Weights of a small transformer language model.
Size: 11 layers, width 512, 8 heads of 64, vocabulary 46454, 82.2M parameters.
Architecture: RMSNorm before each block, rotary positions, no biases in attention or MLP, normalized queries and keys, capped logits.
Training: a variant of Adam for these matrices, 840M tokens, 3204 steps.
MLP neurons of a small language model. Each row is named by its layer, matrix (up: input weights) and neuron, and shows model dimensions 96-191. Each number is 500 + 50 x the weight over its row's rms, rounded and kept within 0 to 999. Numbers have three digits each.
After each neuron's rows, "fires after" lists the tokens most often just before its 100 highest values on Wikipedia text that the model never trained on.

L3.up1199:572579528578529576540488548564575465507528367500550541589500534463505516516528518469546487515509510572432479594527480470446521505528510505587493513415478533597513532524494485538485471511481520538535455401496461516531507507473556434448548526528555483533475457502498443464496468532477574480
fires after: "2", "0", "1", " ", "9"

L5.up1061:503510500431514459559518527456538549552469449586461474474559448595587546530425453557502483524536508491420542529476456500539507507525597471456524554545397480561515514461474489407531511515464433419555463452491443396460494566495424534502407452496475515466448488382432526437539469509509434565
fires after: ",", " ", ":"

L5.up604:472561518497474541525491481490503451508457452534500525516504574542634556517459479514508451501589534509532436551475546516460500440532471539532513494549484480495540543605589504443425438504468498599466524519471494391486466450521504502402621538537495567392495485581487478478515599572441503559
fires after: "1", " ", "9", "0"

L5.up865:426584474490562468450453455540530444429441435561514483491518518457565539493447554458496504498509510501495529505513459438496574492442446458549542471546511470549496467454519509457478442497432534531488503528466556545511513529397542437554433516531484508372498450469470547404544550486473503474
fires after: "0", "9", " ", "8", " an"

L3.up1076:507443458476516539582434555526602553585584532535576528607560552484523601459486578487559398525429510519468538557575568609500490469539468610479524473568492504500466468562442529572488464532467477437481486457522461462553485529538485473509512486592510573532439531474398476500648552593420380608
fires after: " ", " |", "7", "6", "8"

L3.up1680:551551626488450522454503459489414612524452426530498593378521487382565557550547459528503557452495516468494483479537484476476494537412538486431498545432525448585540519617533533534550494603535505474483391465573544464533475497431487521513475494448570474500507507513433487451515500418473421506
fires after: ".", " ", "2", "5", "6", "7"

L5.up673:493516468501579505581477516447482507497486467572509569531494460516580425493478556505561428519485455372468592458497552422559554572498553548525536479458570414526469566592483446463495473416446445533448486502462429498536565602538481454551402542466375468462524427471500477473548576551408416548
fires after: " |", ";"

L5.up1133:521488552521564442514538521482520511513467488522541558534494488477587496462549482445500533490495525545536534447507482554452503512490566473471511432535477526479390502503547500386436480405510469495498491417491516489474395504542500407527450508542612533518516426594488476481498589525437552494
fires after: "7", "9", "6", "8", "1", "0"

L3.up1854:478440483453509566574556439435458508595454565425503477533549569460487567506423435472543548512561408460488477524531512537411626381451486513471500507456419537527480504522444498550463494481438549464537500414458423445536496531549516511533530437499511519473511548496382487474554508535494398488
fires after: " ", "5", ".", "2", "3", "7"

L3.up395:497527412443529552436499442491481519482462475530397507546461540533477446434549473589547520522476470518412423534474566446455482451518433490463564448542546520553459594493504490572383530450477479465444495561524537530516567650406467465572570521478381485460534485545497507467480519520578410499
fires after: "-", "|", " Gold", " |"

L5.up1656:446495511478418476516498560504459523500472504559419514579556526519424509523513471517540502452470501561550501471599453480512572445474559496579524487438508505476524457523502457447496481531485412570531476519471448574564596516545527428658537514552398522487504523581431367508544606517412578558
fires after: " |", " (", ",", " United", ":"

L5.up667:353655484526500520438461452486483517411467496416553589524478435487557522563449589442390436415551439492471553539515501392431492493459506490555455541521485397466527420552415536515442537608496453469495464387477630476549567568535459435474510468462538535506497540450426464468504473439486445476
fires after: ")\n", "\n", " Win", " Total", "==", "-W"

L5.up1867:557503538488503555547562496465418479530451444539520544443514524497499495537535525485495545519580507485509486517567525488597504502506434537449496568466452439553517544523565521486482528571538403510505384509527515558482366566503467425468536500502488456503485464491490574449503453484476477549
fires after: " "

L5.up903:496530471498578440470460552521556474379483508590448493522539463470532572612494426443507402478512517454474528565470512504562458516481501527434544477441557444471543490532472513403429446518529458547543502419536479466444514539507550538616370534566455515558449507475491555485547533458498548545
fires after: " |", " /", ";", ",", "0", ":"

L3.up35:532536543535545539468598511407436514461556502491431459591559582532446509534383476540537395542415502549519406540562423482460556459526605526493512445495524485485500547526548449591474401467473439521473467465551557479488542528432530449436554499625481552583581490492458502472638564538468616523
fires after: " ", " |", " (", "1", "0", " Chicago"

L3.up1133:448490507592509457503560444518521433529495400502511503564448489552463556447430524554513519561543502510507473519552516433442561555542514422542619482539507482566508536520498506464526491503410484518563407388543571534459531486465474466433438497532523521621422492521486439431454413420543445501
fires after: "2", ",", " |"

L3.up302:446593473474523414409482502489432420455590463551561608509475542472524505516520493616389498439582494443425524441542478483485513539501508528464458542506504435549547472516484515487518457528411452571573505472483503467449502432580401562475505550479475477480456506504533489476434560534460460484
fires after: " ", "1", " |", " the", ";", "9"

L3.up1869:503543493484481521498573535501527442545602514533449515536475535461440504497481559462483541505501423403443487534541502554578615513542558359502520531421522438481556530514394467450532554432535561631430464504518547448534546526554539499443413552495481633517510577516492460453555484497545569490
fires after: "–"

L3.up770:510481443474517541561554502440459351607461466481464594557481433603541571471411521613544510622579434520461422417445491534501554437455506468541477542594524461499470516483458448454501518531515499516517487527562488561609441560543495476430426566448423526590447475558477499444538467440460447489
fires after: "–", " ", " |", "|"

L3.up1147:459423467558598435516488583553463587483484580548499508559451394591513447490458480521530545439467510534503504354602394587361506512532467484521636459516540531523582541499489460536496409388565461473524500546544536468465527572437444453575425480560492484487540484544455416386570506559411529422
fires after: " |\n", "9", "7", "5", "8"

L3.up1681:501514443491505529550547436441550506605434550445470539590537516444590507525561435454449505569527444487484555484541555513498485496536487536465466436523501474599539498594590430471399512452518571524555495492413362480475502460487490525461494468561495494496456441549429480411525486516433416519
fires after: "–", ".", "5", "4", "-", "6"

L5.up226:492578524499539498519586495479435468500552525512450506544498406404517479450566528516557558523554511464495450527567474548499490470409530533548438532502450521565546565461535483512493519561525479539580354500493545541490458523517480545476527474527452497536561533530433523410595550483504529529
fires after: " ", " ("

L3.up1930:508592366398494471469577512404495499477552558560501454450541511520535480531370471557488431609505408477469492486517425465499538422507509432530606331548527488406507554540540570418504441403568484524435547477530464393530501535531387509614513487510548475496501550597444426449547537585504400507
fires after: ".\n\n", " |\n\n", "\n\n", "\n", "==\n\n"

L5.up162:478508530470510530475514452552497551514486468594477552456506464544561416555490405533559601484544548450575474497585481502499529397499483524505535500459535504512414542588456564557470526422565444516487464368434574530577528506491496428481597452464524529438489459508485573449541555428472527516
fires after: ",", ";", "."

L5.up1624:534523495424509477453450560458499457447440465492457532482447518469548578534528450682428438514548531438446534534455488495584493484538488463412484549492506514584478585402513436455525534470496478440524507542515449473523460547546497565444481415515423543491475543459457502458445434453563397485
fires after: " ", " ("

L3.up1620:498519528440534523459465446462526449496430488483489498406540502494601500474432549484502445503516477537514484469551487483495515441512598531518555470590477497543439515530546418414527456497518441487473531469454490474562525516497505364428523578563491500398550431534535522474424534561475560501
fires after: "9", "0", "–", " ", "1", "4"

L3.up1602:421555566515473508562493516512550522514468489491480549495502550592494482544530484453459490530475558551552507491491559472549535463539503550472433485405442436523552495484497507458528456498612441494461531538575468542548524507494457509482599591537483445512564536474559425515531569511511620562
fires after: ",", " ", ";", " |"

L3.up1111:558506455471538466574509595460494417410461467445505554460502512419544593540420572435591470457474563496387560480590553428498504451501415537462542541503522454468492464546574522495484511511507511487483429483481487472507476570540458503526494567535435435528537461550465662409602443589456515562
fires after: "0", " |", "1", "5", "\n"

L3.up114:491560565521419538495469482494492452467449497479537509537475576491504497573423498407454540441467459554518470494594499517434531412557566527436448462524510513575518482500503476399483451580496491506485452451509483571501537521477435504476506544586493481474492399462522497514444473512461491520
fires after: " |", " ", "4", "1", "3", "5"

L5.up1551:435419418467493509482462464521567501512488518521439473534548567562540476547543516552560543437423511454473464438581479602497527438539498463450461504480598507505475529590451504399522486444433410570435468478581480591462529578476580451521414506469439519533380580558561484489559470527512487540
fires after: "–", "0", "9", " ", " |"

L5.up1415:510448534435479545571607456389442562633481492495448498531483557514530493508392570458538466468417399451488505530547410508479447429507495427536523524419469488511440539522574467551490441569448470465480480491443429518454486517441455543395518589527472488512425516536428504488470419461450440560
fires after: " ", "1", ",", "3", "4", "2"

L5.up961:594480502575491572517539520437550440495480511482628456485514413423478486403518528527453541497580543486404517530529508512447479404526573544536462554480451366556475566542544494562528471526462410376504477452440430550586523611570490538505452503497428489493525440531515594486556569532489545416
fires after: "9", "0", " Republic", "1"

L5.up1913:423512576514526462516528530468412535503522531572475455554495525478501502555472473483478557554548421445481474539566538510452540471433628530456475404482484467570486577552572443538545443464480557446497487464555490529488484524464398481338530520541445612563569511526438482459485563459455541440
fires after: ".\n\n", "\n\n", " =\n\n", "==\n", "==\n\n", " ===\n"

L3.up144:501499562521471542558527541527463543510481517611520507492571581459560545563499462524526473587475484555555474527615493455488440458474540501559527507438508488500533592556579585411463494507503430586493526472553453460490510497551491408599492568477534466491550524548410446451608477575500524554
fires after: "\n", "==\n\n", "===\n\n", " |\n\n", ".\n\n"

L5.up1998:517617473485582516569516474442423461475539429615443491504544518524579565467495557513455503588453428460433497519500528442414470532475497451494514462437484383475483496433479493551421475500500509561498425412513487452565436537432478490468466470494370414483574506489481495490598523496476447477
fires after: " |", "\n", "0", "\n\n"

L3.up1262:604536565460371489489499373478378464471485453527527507461552560469487523458563393506465409454507501478408484456541464455530562524555509558622436431485550492523411529553586521519424485476513467533460377503459508525580530484400481470483504536529423488422484504514422460425487560585429566484
fires after: " (", ",", " and", ";", " he", " a"

L5.up681:434532544463534504569512511501475484487440500553442500452458550466508453609552458571512525530550416480431431519553545462491523385495473468502478475476492471480515562473491447552576526518497539519404464414495613570524459552485415498412481502471464535529540567538431516428494644535442538497
fires after: ".", ".\n\n", ",", "==\n"

L3.up790:522539442585437487464515529391426478541483516428379492474576554492444570415485519518499465498515448536462496596478566495441535475449467456474539561617588475510464580445436491517546549540431529444484508460537466497520523548496506502508572447497490510373432461524535537382516483444526525474
fires after: "|", "-", " the", "==", " |"

L3.up805:459526550567530523453463434475489516480479426477489618502524466606524475414449473515529593526458478542494439421491524531547507591531531563415586412457552477509537543534498470501501486567550484480504515548490435559524545502519413507562399548515486490415551496506369502448496495560483483430
fires after: " |", "0", "%", "3", "5", "9"

L5.up63:434558483533500477520581558447432504540515445470455482555536552567487546468468536498541527508475469503501432499520478594488488467499536504513536402482417530557517475538574462561455439537489544489505505484647567475515519465453510500393530507458528510499492492500487564477451481541465544548
fires after: " |", " "

L3.up66:534550534472480518411591482403510561535431504408489546518578569455578579540466620520451512506464377439482435400538504612452475446601465575537510453542516469538519486534542467556527452532523498464491458510639480483542572440445364474439430582515570568473554507528563506505456576459424451452
fires after: " |", " ", "|", " his", " received"

L3.up183:457521459500483583529572481465431539493540481495529455564478524564546550456477525605432474420567461449526614570537470535513566457511505432496505470521668468534445549541403415496490391470488438460527466414494497586563524584463521560441609535504538519414559448494521551460453583570541485417
fires after: "|", " ", "1", "2", "5", " |"

L3.up991:438599458501429522534509572445501454455484482517497487449543407499575533511517479552519483476610475483534456462542440522441530491540498440569500540540511465540513528700620524483406499541557417541506506491439526510419488475496564439533468550581471479370548519563491607488620462491516494499
fires after: "0", "5", "-W"

L3.up1285:496446514461488568466554504448446429522520460494435501540638548465475481516531571426493507603589477368462434477586553588435511512526572543595451540505392568594473585588566525568417474428517518489605442443551495524551566531594548485514582448467526482537522447483451482498388495506409583483
fires after: " ", "0"

L5.up1193:466468425385598557471494544488492427423473503506487478416573478512516479460440513564481529481545439435455466514470481495570611454465538461488576413543506501512560563448365507391434464451473512464527450546481502571508535580512536491443448524447468488495555442597484492497510516575501563427
fires after: "0", "9", " the", "–", " Hot", "2"

L5.up1808:515571480450502432555484552507479511502446556521486486472465491559496468529447528593438521531574501546478465491463555614512560467481559490516556465416392515536580552485522463533456510498499489462440472428471506528519502605566481498466522375530519572470488552552528509460515437469546530473
fires after: " ", "–", " —\n", "-"